Weights of a small transformer language model.
Size: width 896, 7 heads of 128 (1 for keys and values), MLP 2368 SwiGLU, vocabulary 8804.
MLP neurons of a small language model. Each row is named by its layer, matrix (gate and up: input weights) and neuron, and shows model dimensions 426-553. Each number is 128 + 24 x the weight over its row's rms, rounded and kept within 0 to 255. Numbers have three digits each. A neuron's up and down rows have the sign that makes its largest values positive.
After each neuron's rows is what it responds to, as a language model described it from the Wikipedia text at the highest values.

L3.gate286:095160111120163103138066129123149133167085140077114145077136130097152092107134126138153131075109147112110104099150127145156131144106150157128103134119136126122105126100161107144149145123076139119127175162133137150145097142121143121150081139142077137115110109152151149151133109131148133092153147131111135143125110101137124102111132105150099126146153151085137121151133108113139136175110
L3.up286:150057143130116145118105118154132174117133120128124162099147130097160106141165125138123143131111133141111134107118123107127168154098114108105120133115126118139113135105133142147169139131141179136166089095091124087073155121115103141165089077139136113148157107129086108115157150125107117125131104141117152140152132090128127143106151129100123101150150117159152123131125140153122162110103
Description: Early word-piece fragments inside proper names, mostly French, Spanish or Czech, such as Lou, Bou, Mé and the accented á in Dvořák; weaker hits are the final 2 in years like 2012.

L4.gate126:126082112179142144114125114116128101105069127148179134109116132137165136192116169132105130088071145131145123157129083101112114140124169114096087172113092144129160129156123118114135130135133093167154106143121136113118114105133131121141160126134135143100149095124136126100137127134110184187114120127123126115164181176106121166112122169142078136104060091170134160133119136109123141139156
L4.up126:110129131113132131084112114108139114118136147113106134141126141140149129141157136138099089120133139123145157122134137113128117094122111122160109148101175102118140116123109135149142161138134155127081163115157159152110120107107127147115121125159131134111152167132100136111130163130117121144172132124168148100129142159128117154084134149110148160134114127174155177159182136136156107134118
Description: Word-piece fragments, often vowel clusters like u, we, aw, gu, qu, inside names and foreign words (McGuire, Asharq Al-Awsat, Raquel), plus separators in tables or lists.

L2.gate1872:151114103180109151121121130171145118141157135124143116109125181122138135120159133112172128128125149151138131156137167180159108142110108133122158128139105128157122128136069188133146116146112142117117128108141087152094130086060150136152098123122139161112113104144147094125113149129156141149156139104089139158129117157135136105088146122124168123156135085131134122113113121111107145078132
L2.up1872:123154135118127125137175132152164091149128092128158120109160116138142138107135125094163126090100127121151113167119135108132141127118125122129147080120121126133149087143130125136131161151137115148167129135154122155129097122094110128094141100096147158134146103178144089122100109089123156122142136157141108166103120120120123134070119104119141118128137106141118114149142132120175091152127
Description: Mostly the first word of a line after a heading or table, such as Note, Key or Colour key; also "most" before "of" and "Justice" after Chief or Department of.

L2.gate200:132125145119119109140142106136083181140101138158121146126138141092157088118110108135117123148127136057110122126148113152161130110136141104123120203100136099116128120137109154118132108167157129120123103087117121175142150145095119114144090079113113135114152113147127106126131109128136126135126089084101148137101089098126163137137163149153115111151129145152152173083159131112145173142123
L2.up200:156092122116107111143146129149133130110153150135072112163147104114171050121125104149156134156133165145135094117140129139128154076132152112108105141142145129114107081106135115102156122125143134123123136078177135115132130100095100078165104131102123110126134137143116113087109066139140127141142117135124135056140126131090103143130139130119127121130097115093152132124139127168125128169121
Description: Opening or middle word pieces that clearly need a continuation, mostly names in tables and lists (Lou-ie, Bou-levard, sh-opp-ing, Sn-ow), plus partial numbers such as 20.

L3.gate1730:107132119160118140163115092146125137157155105096123130179093118135125118140121150103132146133142164124073098167076151151134129142117165173094081130112141115127100128110161125122141078131140103174110105140110174092118132069129095088130138122153142124116112164119119087114147126141134096121132065142119118124143097153100136138127129120129082152128128116113138168185108144160162137114129
L3.up1730:116164168144129160140091144166114144113127138103150167167136114134139149138158088122126171116110134075174166098111143103136091164149076152136150171113125083131116136149153099124156132153126113147126141075143154148120120144160123146101135149125097097143126117127155103120138161129120126157128090105158137137144154168127080141118139157117119104131142125104148129107148155135104110126120
Description: Separators and numbering in tables and lists, such as row-start pipes, "5:47" colons and "12. " markers, plus name fragments like Liz-z-ie, Anast-as-ia.